python train.py --head_dim=128 --d_mlp=1024 --norm_place="pre" --tie_embeddings=false --init_std_o=0.0102 --init_std_down=0.00511 --lr=0.00143 --lr_head=0.00385 --decay_fraction=1.0 --batch_tokens=[8192, 16384, 24576]
MLP neurons of a small language model. Each row is named by its layer, matrix (up: input weights) and neuron, and shows model dimensions 32-159. Each number is 200 + 40 x the weight over its row's rms, rounded and kept within 0 to 999.
After each neuron's rows, "fires after" lists the tokens most often just before its 100 highest values on Wikipedia text that the model never trained on; "fires on" lists the tokens most often at its 100 highest values on Wikipedia text that the model never trained on.

L7.up60,307,171,220,196,155,202,126,224,119,210,260,208,293,201,164,125,185,225,140,225,159,153,173,213,247,189,281,159,135,192,157,214,248,205,161,144,189,248,198,233,190,173,223,221,252,206,184,199,184,262,205,252,128,188,173,217,281,214,244,207,185,193,202,255,206,193,193,237,261,150,180,220,200,188,284,167,245,192,220,197,302,199,190,197,191,208,200,108,185,182,196,247,198,234,183,234,236,216,202,168,252,147,181,155,185,205,189,197,154,130,238,226,178,226,187,196,248,148,184,157,220,154,166,244,174,173,163,240
fires after: " E", " A", "p", " a", " P", " G"
fires on: "p", "e", "ic", "y", "ut"

L7.up17,202,202,202,207,235,239,207,204,242,223,186,212,168,247,206,216,178,251,230,124,247,140,275,201,190,255,161,228,175,249,189,146,216,219,169,164,130,182,228,198,196,248,203,225,253,194,255,226,176,150,219,199,285,235,235,136,166,158,105,255,199,207,237,175,222,186,224,146,160,211,231,161,304,252,160,247,243,159,171,214,204,170,150,198,202,270,240,208,199,231,239,235,237,183,196,153,183,190,147,197,190,229,175,239,165,247,160,264,122,161,214,145,149,217,201,205,229,201,205,241,185,203,198,178,232,154,159,183
fires after: " l", "1", ",", " re", "re"
fires on: "at", " al", "8", "l", "ce"

L5.up246,196,137,144,125,134,220,127,185,220,209,199,121,166,184,210,212,178,216,239,148,196,198,194,219,231,115,168,149,239,181,248,161,198,187,213,247,159,207,190,210,177,172,255,222,197,283,164,232,176,155,219,224,222,224,215,237,146,162,244,202,145,194,184,237,198,205,199,245,174,173,208,189,141,200,157,154,183,237,271,238,174,215,157,167,193,219,200,249,252,208,190,213,222,221,219,163,199,250,219,227,186,144,170,145,225,221,218,183,204,216,248,233,144,162,170,263,203,201,223,137,186,170,176,214,204,143,244,213
fires after: " st", " G", "ir", "st", " g", " t"
fires on: "ud", "d", "it", "c", "K"

L5.up691,166,231,197,213,195,175,221,228,208,253,201,277,275,268,207,270,182,96,164,152,176,256,242,94,220,185,161,216,199,230,243,177,173,201,177,159,169,160,237,124,253,128,132,275,186,176,208,264,191,121,296,187,287,263,188,245,154,231,174,283,149,142,211,228,129,226,205,206,182,256,283,236,259,216,151,204,201,123,204,207,216,147,254,144,157,183,142,150,187,206,209,175,259,184,146,135,132,251,200,250,206,229,181,142,335,170,251,212,195,235,210,249,190,193,198,191,171,246,244,226,173,183,264,142,196,182,223,213
fires after: "o", "e", " Y", "ou", "i", "w"
fires on: "p", "k", "ing", "u", "e", "y"

L5.up759,205,138,177,213,235,232,196,226,175,121,188,215,185,177,215,169,238,137,239,168,238,216,213,143,228,199,173,183,207,238,185,209,221,203,100,219,198,150,210,145,253,193,149,201,223,208,143,227,214,148,238,238,308,158,167,239,243,163,166,215,144,229,189,192,224,187,224,233,192,249,274,184,225,186,156,200,265,201,186,299,158,153,260,277,236,257,176,211,270,174,156,170,203,171,179,148,220,211,226,222,153,213,175,260,222,209,207,203,125,168,275,236,203,212,260,242,182,154,190,200,84,220,215,230,141,190,219,191
fires after: " J", "e", " R", " re", "ic"
fires on: "u", "e", "om", "p", "v", "ad"

L7.up708,174,180,257,224,271,170,226,269,161,277,197,171,190,230,187,184,157,200,170,203,174,227,162,183,221,190,167,211,212,204,111,204,214,221,108,148,136,221,167,145,211,232,228,199,165,190,223,244,242,236,269,253,171,183,254,94,196,138,240,206,220,208,225,212,189,199,204,170,181,225,249,194,165,218,244,183,189,252,286,161,208,122,153,254,177,225,205,275,158,173,157,122,164,141,236,216,167,146,195,199,175,212,266,226,220,256,233,226,204,213,222,219,218,249,197,154,258,173,218,152,147,144,215,271,190,248,161,188
fires after: "v", " V", "s", "z", "g", " v"
fires on: "el", "ot", "er", "e", " St"

L6.up136,132,160,206,190,192,212,220,211,191,232,217,244,214,151,193,188,219,232,208,175,225,147,166,204,282,272,196,120,161,218,159,85,140,165,264,189,219,196,232,134,173,149,199,135,185,181,141,243,195,222,176,186,217,201,253,202,151,183,230,242,221,248,230,202,291,207,239,198,162,261,187,155,231,205,245,265,167,211,300,177,190,196,161,219,177,171,207,179,144,218,198,235,142,248,162,223,153,193,216,265,243,209,206,223,209,297,218,236,175,111,176,174,205,232,231,179,199,212,189,224,151,270,228,173,116,194,250,193
fires after: " ", "u", "r", "z", " Mar"
fires on: "1", "il", "ly", "2", "ch", " "

L8.up625,283,186,234,179,233,210,142,271,189,186,154,193,184,192,202,134,163,233,197,177,189,211,225,184,238,161,126,180,179,192,122,250,197,254,243,214,217,174,239,162,138,216,158,158,206,129,172,151,190,150,232,194,178,225,166,209,196,170,208,202,225,175,212,151,179,130,256,211,133,159,205,235,182,191,205,126,208,221,246,167,196,230,164,141,185,261,199,268,173,247,154,299,268,241,195,286,239,220,161,196,171,257,163,157,230,202,212,225,176,200,178,155,241,191,241,220,190,208,98,257,192,260,156,263,204,180,218,224
fires after: " as", "s", "is", "c", " m", "b"
fires on: "s", "ra", "ass", "3"

L6.up868,237,268,174,172,245,138,182,215,174,232,127,225,291,148,190,210,220,194,219,271,221,172,255,203,190,191,108,243,214,119,218,150,185,187,211,212,183,172,163,154,207,180,151,143,133,213,203,163,282,270,192,203,189,204,146,89,190,229,174,130,203,105,166,135,197,157,255,257,192,176,163,212,153,238,191,269,237,193,245,171,183,224,179,154,212,155,222,206,212,142,84,229,217,125,183,202,215,184,214,236,242,258,223,191,241,214,194,272,183,183,131,199,240,203,176,182,233,194,229,229,167,211,195,189,249,252,276,163
fires after: "k", "og", "b", "art", "ord", "h"
fires on: "s", "o", "u", "a", "r", "es"

L5.up667,202,191,240,233,175,195,193,171,150,260,236,199,193,166,245,221,261,243,193,172,284,168,187,214,178,256,203,228,233,210,160,139,181,175,198,178,167,159,218,180,225,108,134,172,178,152,172,158,142,233,178,165,140,206,178,200,170,192,264,227,230,149,209,192,245,156,174,146,244,176,196,209,231,208,180,168,198,257,187,261,141,196,209,241,145,185,198,192,151,230,150,206,189,250,240,251,209,145,157,225,178,149,231,190,252,234,171,152,149,264,200,163,169,230,280,97,225,145,204,135,130,248,193,185,144,176,206,267
fires after: " ", "ay", " se", "e", " re"
fires on: "2", " ", "as", "al", "1", "ant"

L5.up411,247,186,247,211,204,138,210,260,164,215,118,210,235,245,200,213,155,185,176,238,206,268,242,177,219,173,157,235,231,179,180,257,140,173,153,161,186,178,248,212,229,169,230,177,211,195,206,161,199,145,191,209,196,190,152,250,143,170,145,165,138,260,180,177,216,270,224,155,206,168,232,166,254,246,219,195,167,208,212,231,216,167,181,273,165,233,186,186,190,207,187,214,172,190,225,230,144,148,241,187,131,277,164,223,304,210,231,160,164,181,199,191,140,249,291,197,212,203,225,233,201,187,165,120,134,172,211,190
fires after: " J", "r", " Ch", " r", " E"
fires on: "u", "ed", "o", "d", "or"

L5.up12,201,233,153,213,223,260,160,200,157,150,195,183,289,169,264,152,195,138,231,181,175,204,150,188,225,203,227,211,199,149,149,162,186,246,240,260,174,176,193,211,185,148,231,260,175,236,205,167,164,184,231,227,145,228,237,199,110,257,232,201,178,239,230,282,193,238,245,226,221,207,236,293,164,221,118,160,216,159,277,192,255,244,192,176,157,266,195,198,285,178,267,222,172,221,142,202,164,115,132,174,209,233,195,233,171,225,213,261,169,193,185,122,201,218,236,215,197,199,185,213,183,262,199,189,218,141,156,233
fires after: "ur", "m", "iv", "99", " t", "g"
fires on: "r", "an", "ar", "re", "id"

L5.up859,228,166,216,247,212,161,173,182,182,210,266,146,113,196,188,224,181,201,249,189,204,202,213,260,247,223,212,188,252,216,188,205,214,148,204,193,179,240,199,160,167,273,223,210,266,208,131,227,157,267,219,198,153,249,203,188,289,193,227,247,168,189,268,170,228,184,245,208,128,121,197,252,223,184,166,142,215,254,177,223,180,211,258,158,176,207,211,129,199,181,227,235,164,183,221,178,224,203,162,123,278,197,205,216,163,163,147,244,201,212,205,209,262,223,134,200,191,173,168,201,216,210,238,216,178,185,201,182
fires after: "o", "u", "re", " l", "e", " L"
fires on: "on", "ok", "y", " of", "if", "ong"

L5.up600,270,135,241,168,205,152,240,308,194,222,179,207,188,238,165,178,204,251,187,258,153,156,165,218,182,164,259,261,248,192,293,244,105,205,162,144,189,168,157,173,189,137,165,244,198,218,163,159,147,163,165,215,192,329,142,242,227,217,155,159,232,257,192,226,148,174,212,209,290,204,207,190,140,254,255,149,160,192,258,195,172,195,227,224,165,165,257,259,183,185,216,187,206,220,182,225,202,193,144,142,188,240,204,201,210,205,174,128,254,216,255,155,213,229,181,165,254,185,192,219,190,298,243,206,201,215,199,180
fires after: "n", " N", "w", "r", "ri", "e"
fires on: "if", "ing", "ed", "x", "igh", "o"

L6.up750,224,225,198,248,186,218,183,234,217,168,149,178,223,127,234,202,226,227,173,155,234,223,192,231,196,204,157,166,203,274,167,194,246,187,190,153,146,123,223,177,199,274,200,213,223,243,173,154,270,225,170,254,238,205,220,143,188,148,335,303,183,225,270,251,220,211,217,269,228,131,219,171,193,200,137,145,240,180,257,156,237,162,209,151,238,194,244,164,149,247,209,232,196,225,186,155,162,240,190,174,222,192,238,197,259,147,164,141,144,255,230,166,142,246,184,172,152,168,175,170,207,160,197,239,157,216,214,216
fires after: "2", ".", "3", "1", "5", "ear"
fires on: ".", "0", "6"

L5.up380,135,145,238,122,212,215,181,179,209,157,255,214,161,187,157,163,279,216,150,266,179,232,253,165,183,162,277,241,83,216,215,171,209,191,191,212,227,193,225,236,197,206,212,172,203,225,197,167,127,197,209,175,260,202,186,259,181,168,208,161,216,213,184,193,210,178,222,199,180,120,280,159,217,202,200,223,235,202,164,200,225,227,194,195,233,322,290,210,198,211,236,190,213,193,240,250,187,121,238,154,268,234,250,194,126,253,259,169,207,129,194,183,216,290,216,194,163,166,219,193,205,173,174,305,168,154,207,295
fires after: "ol", "qu", "t", "al"
fires on: "l", "ar", "or", "ver", "c", "s"

L7.up291,167,175,181,215,209,171,188,176,205,206,186,127,227,188,218,212,215,205,181,177,114,156,117,223,161,233,221,219,183,255,169,191,275,179,293,152,175,284,176,261,235,246,209,316,254,260,266,202,179,210,263,195,138,237,253,269,178,183,117,223,154,220,209,200,237,165,216,155,197,184,167,140,212,191,129,172,228,162,267,155,188,208,184,164,273,134,232,129,198,139,273,204,223,177,216,197,220,273,167,202,241,170,177,230,220,260,190,244,219,139,170,245,205,209,128,189,241,218,199,200,251,114,248,179,221,208,208,152
fires after: " s", " S", "m", "S", "-", "s"
fires on: "y", "up", "it", "ok", "ul"

L8.up775,238,195,178,201,176,260,224,183,217,198,183,292,246,205,218,135,240,183,172,191,232,187,147,179,228,240,106,167,165,265,181,211,230,126,186,226,188,214,248,203,198,203,144,204,114,223,269,237,184,247,301,220,223,199,238,158,195,214,215,213,163,170,171,216,213,254,245,135,206,200,274,156,195,223,243,154,205,208,202,147,180,231,210,193,213,270,187,205,219,226,193,193,211,173,189,268,132,128,153,268,221,160,230,164,195,251,181,180,225,192,208,199,204,209,217,243,202,228,246,151,216,237,213,220,228,272,176,263
fires after: " ", "u", " M", "o", "g"
fires on: "1", "2", "ay", " ", "ary", "ber"

L9.up560,155,204,164,229,185,243,280,216,224,226,161,234,167,185,165,177,227,239,185,164,225,187,164,98,214,204,192,233,194,192,262,184,151,159,281,219,218,210,149,213,195,248,181,198,216,212,219,193,211,165,218,180,167,194,151,184,214,267,138,255,186,248,150,223,145,139,227,117,197,208,215,244,245,228,218,161,273,230,269,160,191,192,180,258,175,142,232,159,301,110,229,194,188,187,189,232,229,140,162,258,198,200,196,222,184,105,182,170,144,263,228,212,214,236,121,165,287,225,234,183,221,253,229,235,199,207,138,208
fires after: " h", "r", " C", " p", " H"
fires on: "ist", "om", " com", "it", "ers"

L7.up902,217,124,260,203,185,253,216,200,112,157,257,192,145,225,223,180,221,134,223,180,173,279,216,228,273,214,240,213,194,173,217,219,266,198,253,194,184,228,193,95,189,212,207,211,172,160,186,195,175,224,232,241,193,226,181,187,220,192,193,225,179,145,220,246,138,244,220,208,155,181,187,241,158,189,188,202,135,258,275,255,188,266,179,263,192,258,250,204,187,199,182,213,209,187,264,229,200,135,224,183,156,123,186,210,195,237,233,256,236,226,268,95,215,155,170,215,207,177,273,219,138,193,230,318,224,206,126,189
fires after: "g", "e", "s", " A"
fires on: "l", "x", "el", "mer"

L6.up160,230,242,191,188,240,210,149,146,237,203,219,283,248,204,220,222,183,150,275,201,290,216,169,238,150,185,215,260,190,187,237,192,185,203,210,209,248,240,246,155,189,203,202,184,165,201,203,131,190,148,267,202,206,201,226,214,184,234,237,195,265,229,154,154,120,200,164,157,221,247,166,157,196,245,135,175,218,182,161,204,205,131,133,220,195,216,240,239,172,228,206,171,206,195,205,123,190,190,201,269,208,247,246,225,215,138,294,229,142,166,219,246,175,210,217,194,172,193,188,202,246,226,191,112,139,144,175,225
fires after: " n", " t", " N", " T", "t"
fires on: "im", "ot", "um", "ou", "am"

L9.up525,141,151,230,263,221,208,197,241,227,200,166,176,238,212,223,140,200,207,196,213,189,190,210,242,220,219,193,235,228,198,197,191,232,251,238,182,182,233,173,132,155,200,238,235,115,178,214,254,110,188,230,145,214,213,201,218,219,193,150,206,219,248,280,141,140,265,233,155,199,267,209,113,190,135,260,127,198,206,282,254,236,236,249,228,211,168,183,193,239,204,202,222,170,241,289,189,191,246,227,232,250,208,137,261,156,188,182,171,197,213,113,121,79,173,219,230,201,205,201,224,161,192,286,228,163,184,160,211
fires after: " a", " s", " p", " f", " to", "on"
fires on: "d", " pro", "ub", "re", " e"

L5.up42,201,183,241,198,222,208,177,149,235,200,243,223,203,210,164,190,172,212,249,196,180,225,271,209,225,229,142,252,178,161,187,211,223,172,159,228,191,275,146,197,154,196,199,157,168,209,202,244,177,192,190,232,238,195,240,182,228,215,253,195,162,196,262,211,213,192,217,235,174,165,239,275,219,171,208,252,167,203,259,222,200,271,219,210,163,156,228,206,149,185,245,213,163,197,243,217,218,136,120,186,191,228,183,288,225,194,239,186,194,211,222,151,179,215,235,221,167,209,170,198,207,204,258,174,134,232,188,204
fires after: " be", "re", "g", "e", "u", "o"
fires on: "f", "g", "t", "b", "a"

L9.up893,242,161,235,224,169,122,103,212,196,282,242,181,237,190,209,260,248,162,228,195,231,151,149,145,225,240,208,215,144,240,209,131,237,184,201,146,214,214,217,117,197,143,267,211,294,245,201,119,191,153,293,158,194,245,177,244,195,245,233,145,231,236,155,128,206,172,196,201,97,186,147,274,203,170,195,223,268,198,288,177,243,211,202,207,275,238,213,139,244,238,191,155,231,229,169,201,230,205,127,166,209,155,190,136,218,178,228,284,205,159,169,218,213,202,187,187,262,191,221,186,188,202,192,263,198,186,207,198
fires after: "g", " G", " P", "ar"
fires on: "r", "y", "ar"

L6.up191,236,196,231,272,186,146,121,217,155,227,245,205,209,188,165,217,263,198,199,242,208,198,145,295,231,236,168,180,188,250,188,199,182,176,232,167,198,252,213,214,187,150,244,159,149,214,173,193,183,183,174,148,181,176,195,184,206,199,205,324,205,148,230,164,211,163,181,189,135,223,195,232,231,238,188,166,174,158,175,176,229,217,231,228,177,212,211,158,216,214,200,94,121,216,166,189,193,184,246,177,226,158,212,157,168,220,108,232,244,210,99,201,237,278,206,204,193,172,118,300,199,237,267,137,194,236,197,205
fires after: "art", "ew", "iv", " ", "ember"
fires on: "y", " Y", " ", "he", "ity", "Z"

L8.up1004,208,188,206,267,178,231,189,193,215,142,165,135,170,197,221,192,251,280,175,277,227,174,160,225,205,215,241,214,94,225,179,196,159,209,246,140,191,251,134,196,207,178,252,193,240,190,157,191,201,207,243,174,163,183,195,185,204,181,219,157,161,243,122,209,260,224,135,226,139,224,179,142,185,242,214,219,165,196,247,139,161,191,203,172,206,225,295,181,232,136,246,219,224,218,199,294,155,132,320,204,225,176,233,177,225,254,213,221,177,216,252,306,228,194,214,135,252,212,171,190,177,197,243,184,195,230,230,205
fires after: "r", "in", "ol", " N", "S"
fires on: "ap", "d", "k", "as", "f", "or"

L8.up20,205,138,215,284,188,222,267,173,253,256,182,157,190,200,151,170,248,145,207,194,188,200,263,261,158,154,231,204,254,214,318,208,209,182,167,182,262,191,207,202,212,182,155,198,100,206,164,262,164,266,161,236,223,278,128,243,160,214,166,257,179,155,200,207,227,240,195,177,160,216,212,241,198,252,224,135,158,208,220,146,182,170,185,200,188,169,234,226,232,190,226,176,215,191,200,243,215,163,219,204,147,171,249,161,160,232,241,194,258,185,166,255,194,203,201,137,191,319,232,181,219,250,165,164,241,120,232,215
fires after: "1", " p", " P", " f"
fires on: "9", "ir", "ort"

L6.up646,237,191,249,181,203,190,175,168,192,207,157,226,260,181,223,211,192,216,208,179,168,248,201,239,263,153,173,190,220,152,171,193,193,184,211,172,210,194,230,258,171,168,150,241,188,209,179,89,197,155,192,191,192,171,158,266,243,198,184,199,171,200,129,254,233,220,214,206,206,202,139,251,237,194,221,224,235,156,240,126,185,253,180,260,241,181,197,217,114,267,178,187,193,176,239,223,123,179,184,209,182,265,234,205,155,190,87,238,225,173,208,198,196,188,198,207,191,243,175,210,190,262,278,272,199,174,160,188
fires after: "p", "d", "ed", "ad", "b"
fires on: "ic", "r", "ions", "t", "en"

L5.up530,286,151,164,180,123,194,213,191,85,219,197,202,316,170,146,172,203,175,210,126,212,191,228,192,185,171,140,220,175,219,153,289,187,186,218,203,206,162,188,195,199,154,169,200,198,213,238,167,209,205,184,248,248,240,183,116,205,180,159,201,228,199,180,222,187,116,292,133,195,233,128,220,189,217,160,93,193,196,195,140,256,255,227,211,230,220,212,236,149,192,140,161,242,164,199,243,235,196,241,205,131,224,246,257,238,219,207,212,208,175,203,171,251,208,188,167,140,123,200,212,258,168,225,198,162,228,246,135
fires after: "op", "b", "k"
fires on: "s", "le", "om", "es", "ly"

L9.up266,232,215,186,256,197,128,251,277,206,162,155,246,237,175,169,222,206,223,183,179,143,229,206,186,221,168,219,167,203,169,209,187,219,183,172,199,174,225,145,208,202,213,246,202,233,263,63,228,187,207,99,153,249,110,188,212,211,165,154,183,139,142,203,190,205,239,227,138,206,227,189,224,189,184,182,208,191,217,218,180,312,156,243,215,195,171,261,230,189,194,217,217,260,153,122,217,190,127,207,224,268,179,206,227,221,167,177,203,195,159,213,169,205,176,171,223,235,232,264,171,136,252,199,136,213,140,301,195
fires after: " m", "d", "as", " w", " c"
fires on: "ak", " l", "m", " be", "ap", "r"

L5.up534,240,187,176,188,227,282,191,118,225,251,183,177,168,219,244,218,160,184,216,183,176,206,157,218,186,267,241,182,177,214,261,193,197,236,249,182,124,245,273,215,137,199,192,212,188,214,203,227,185,111,221,180,151,165,212,226,153,179,233,284,206,239,234,171,200,156,258,267,282,228,282,201,265,215,173,162,204,166,242,262,185,105,176,126,147,162,204,99,274,228,216,198,188,225,151,193,171,187,176,176,235,207,176,158,167,132,173,165,119,237,185,138,218,212,250,131,169,169,186,200,162,163,182,227,199,213,204,210
fires after: " s", "iv", "m", "am", "em"
fires on: "ing", "p", "id", "on", "ent", "ar"

L6.up458,125,195,217,230,249,176,169,157,192,191,247,147,205,98,227,218,285,139,201,253,220,188,189,246,190,180,249,171,120,222,164,184,197,203,237,166,174,165,218,192,265,179,245,177,218,175,250,173,228,187,233,178,249,172,194,223,192,237,258,201,214,134,205,208,195,117,202,149,159,238,184,193,212,199,104,173,227,217,270,250,188,266,184,245,166,177,236,165,208,146,145,230,246,176,212,223,223,132,98,163,158,184,217,226,232,220,188,226,252,277,122,181,232,281,239,203,165,164,202,203,184,241,173,210,177,235,148,265
fires after: " the", " on", " The", " p", " P"
fires on: "ir", "r", "ly", "y"

L7.up168,179,171,161,118,184,190,216,203,217,193,293,161,202,221,163,257,211,192,188,181,140,197,248,202,240,173,256,243,202,192,218,138,182,205,227,279,212,206,177,216,232,166,149,199,212,231,268,240,168,189,258,269,154,217,172,186,178,178,188,206,276,206,233,131,176,154,203,142,244,143,197,224,186,173,223,257,213,109,218,111,166,119,220,188,236,146,187,110,255,161,208,210,282,191,141,168,142,232,239,220,215,240,180,209,210,265,195,237,242,106,164,218,223,189,247,203,227,192,169,135,264,205,123,139,224,266,187,196
fires after: "m", "s", "gh", "le", " S"
fires on: "an", "ter", "on", "ul", "it", "ct"

L6.up603,186,224,163,230,176,213,118,231,207,82,235,254,247,156,220,251,221,91,204,200,237,196,237,143,95,212,152,202,183,207,169,266,160,225,92,112,181,244,171,171,162,94,162,237,214,163,139,213,112,272,272,266,111,223,143,226,223,192,208,219,160,192,223,189,184,225,219,257,256,244,241,273,132,210,141,190,200,154,236,162,206,234,238,230,187,208,117,230,244,222,244,178,219,197,193,117,153,171,172,185,190,185,246,200,235,231,204,188,192,209,248,197,208,177,243,161,127,221,249,162,192,173,229,199,249,172,260,204
fires after: "er", "e", " re", "c"
fires on: "re", "h", "f", "r"

L5.up281,256,257,216,261,251,244,226,241,144,230,159,202,204,130,262,208,131,215,201,189,210,204,189,170,236,144,255,241,219,199,197,199,152,207,218,90,177,154,189,225,185,225,269,203,171,241,227,188,180,268,183,268,205,293,164,289,181,203,146,161,184,215,259,199,234,175,247,144,207,171,191,242,137,215,174,217,202,211,206,186,114,165,218,149,199,238,209,233,202,208,162,168,249,210,238,227,183,165,171,275,248,289,180,210,208,186,223,194,181,243,142,114,258,201,205,144,216,107,168,237,214,205,173,213,172,238,260,184
fires after: " l", "iv", " s", "e", "ul", "ch"
fires on: "at", "if", "ing", "o", "om"

L5.up319,218,179,234,205,227,196,232,190,191,176,139,227,206,111,224,232,306,264,166,228,261,148,235,225,193,228,159,170,184,287,152,224,237,188,225,162,94,259,217,203,213,195,223,216,210,153,173,233,172,154,204,202,220,220,241,212,232,140,125,208,184,181,196,217,223,245,247,155,202,211,192,92,153,222,227,216,261,173,153,233,268,229,284,199,208,163,164,293,159,174,234,213,125,172,244,220,196,156,168,171,232,190,218,210,174,241,166,240,198,230,280,227,243,173,194,162,226,139,256,232,222,205,197,185,165,185,210,172
fires after: "e", "ir", "i", "an", "ian", "ber"
fires on: "c", "er", "ou", "h", "f"

L5.up278,183,142,174,203,156,258,201,149,184,230,217,323,221,257,195,198,231,167,145,149,244,202,206,151,179,204,180,116,233,246,224,205,195,181,221,132,187,146,223,212,237,185,168,147,234,188,132,156,117,206,208,193,199,219,226,206,250,212,185,234,171,225,183,244,164,177,216,238,193,239,267,180,247,224,200,194,145,251,207,237,153,214,151,240,167,260,206,101,221,178,245,204,200,155,162,147,170,216,217,193,197,180,156,246,245,228,194,226,239,165,169,209,151,110,261,201,150,199,188,104,150,241,235,214,224,198,231,174
fires after: "e", "n", " J", "il", " A", "ing"
fires on: " ", "b", "u", "e", " the", " to"

L8.up82,215,138,276,203,169,204,196,251,169,202,252,274,118,266,171,192,203,207,251,219,208,150,232,144,182,210,212,212,227,217,258,226,210,137,243,236,147,195,224,222,170,217,231,197,234,247,210,254,155,153,231,198,198,99,246,248,291,143,194,226,259,199,228,174,179,185,161,155,89,271,206,195,159,269,235,138,145,211,224,214,217,255,193,206,241,213,226,205,183,289,179,204,228,134,159,248,110,131,149,238,122,187,193,219,223,165,220,251,260,243,159,175,210,196,163,231,212,177,239,228,239,213,214,212,240,279,168,274
fires after: "u", "o", "g", "n", "ed", "r"
fires on: "ary", "ber", "ly", " ", "ust"

L5.up1017,192,232,158,202,250,77,152,195,171,206,227,248,162,185,168,231,232,256,220,188,201,142,239,190,160,225,174,240,202,203,217,142,254,245,176,206,217,227,205,134,264,114,187,216,255,142,192,203,158,202,230,132,160,213,167,141,252,265,190,222,182,142,248,197,201,180,216,225,158,231,205,198,161,237,116,177,187,252,235,206,234,220,172,197,225,233,228,175,222,179,188,230,260,148,194,142,241,162,201,189,169,215,275,205,190,201,222,226,118,158,274,209,262,194,227,178,184,206,180,265,151,212,175,231,194,136,204,251
fires after: "ic", "c", " re", " the", "oc", "-"
fires on: "k", "um", "ce", "on", "e", "re"

L6.up822,185,202,195,197,206,219,159,227,242,144,156,214,229,259,223,140,232,249,225,178,152,241,241,177,149,239,231,251,225,243,183,188,176,181,183,206,182,216,115,176,200,251,191,143,210,172,200,202,160,213,167,218,217,87,232,229,219,232,215,253,232,189,193,213,266,215,214,208,219,172,228,197,202,173,249,226,219,204,222,230,177,158,131,235,225,163,308,147,180,196,206,250,258,241,226,215,174,128,192,216,179,205,222,234,204,112,176,216,204,274,173,167,139,169,142,180,164,186,162,192,237,236,228,195,249,143,180,237
fires after: "l", "i", " th", " s", "p"
fires on: "os", "z", "i", "as", "an", "ad"

L8.up738,198,178,151,184,279,244,167,274,163,276,207,174,147,167,255,126,161,261,209,195,216,216,192,215,226,232,265,211,258,174,257,162,210,126,186,193,186,202,239,173,242,221,166,192,252,201,202,178,241,201,256,128,150,217,178,170,228,163,173,236,210,204,128,237,137,127,179,166,205,266,217,175,185,268,190,269,180,197,223,199,219,194,178,220,204,195,210,133,136,67,245,158,230,238,148,167,210,198,224,197,190,227,203,206,128,184,165,228,195,128,229,238,239,223,257,247,148,233,292,148,273,252,201,234,188,192,129,177
fires after: " Un", "h", "-", " C", "ter", "il"
fires on: "it", " com", "re", "om", "m", " m"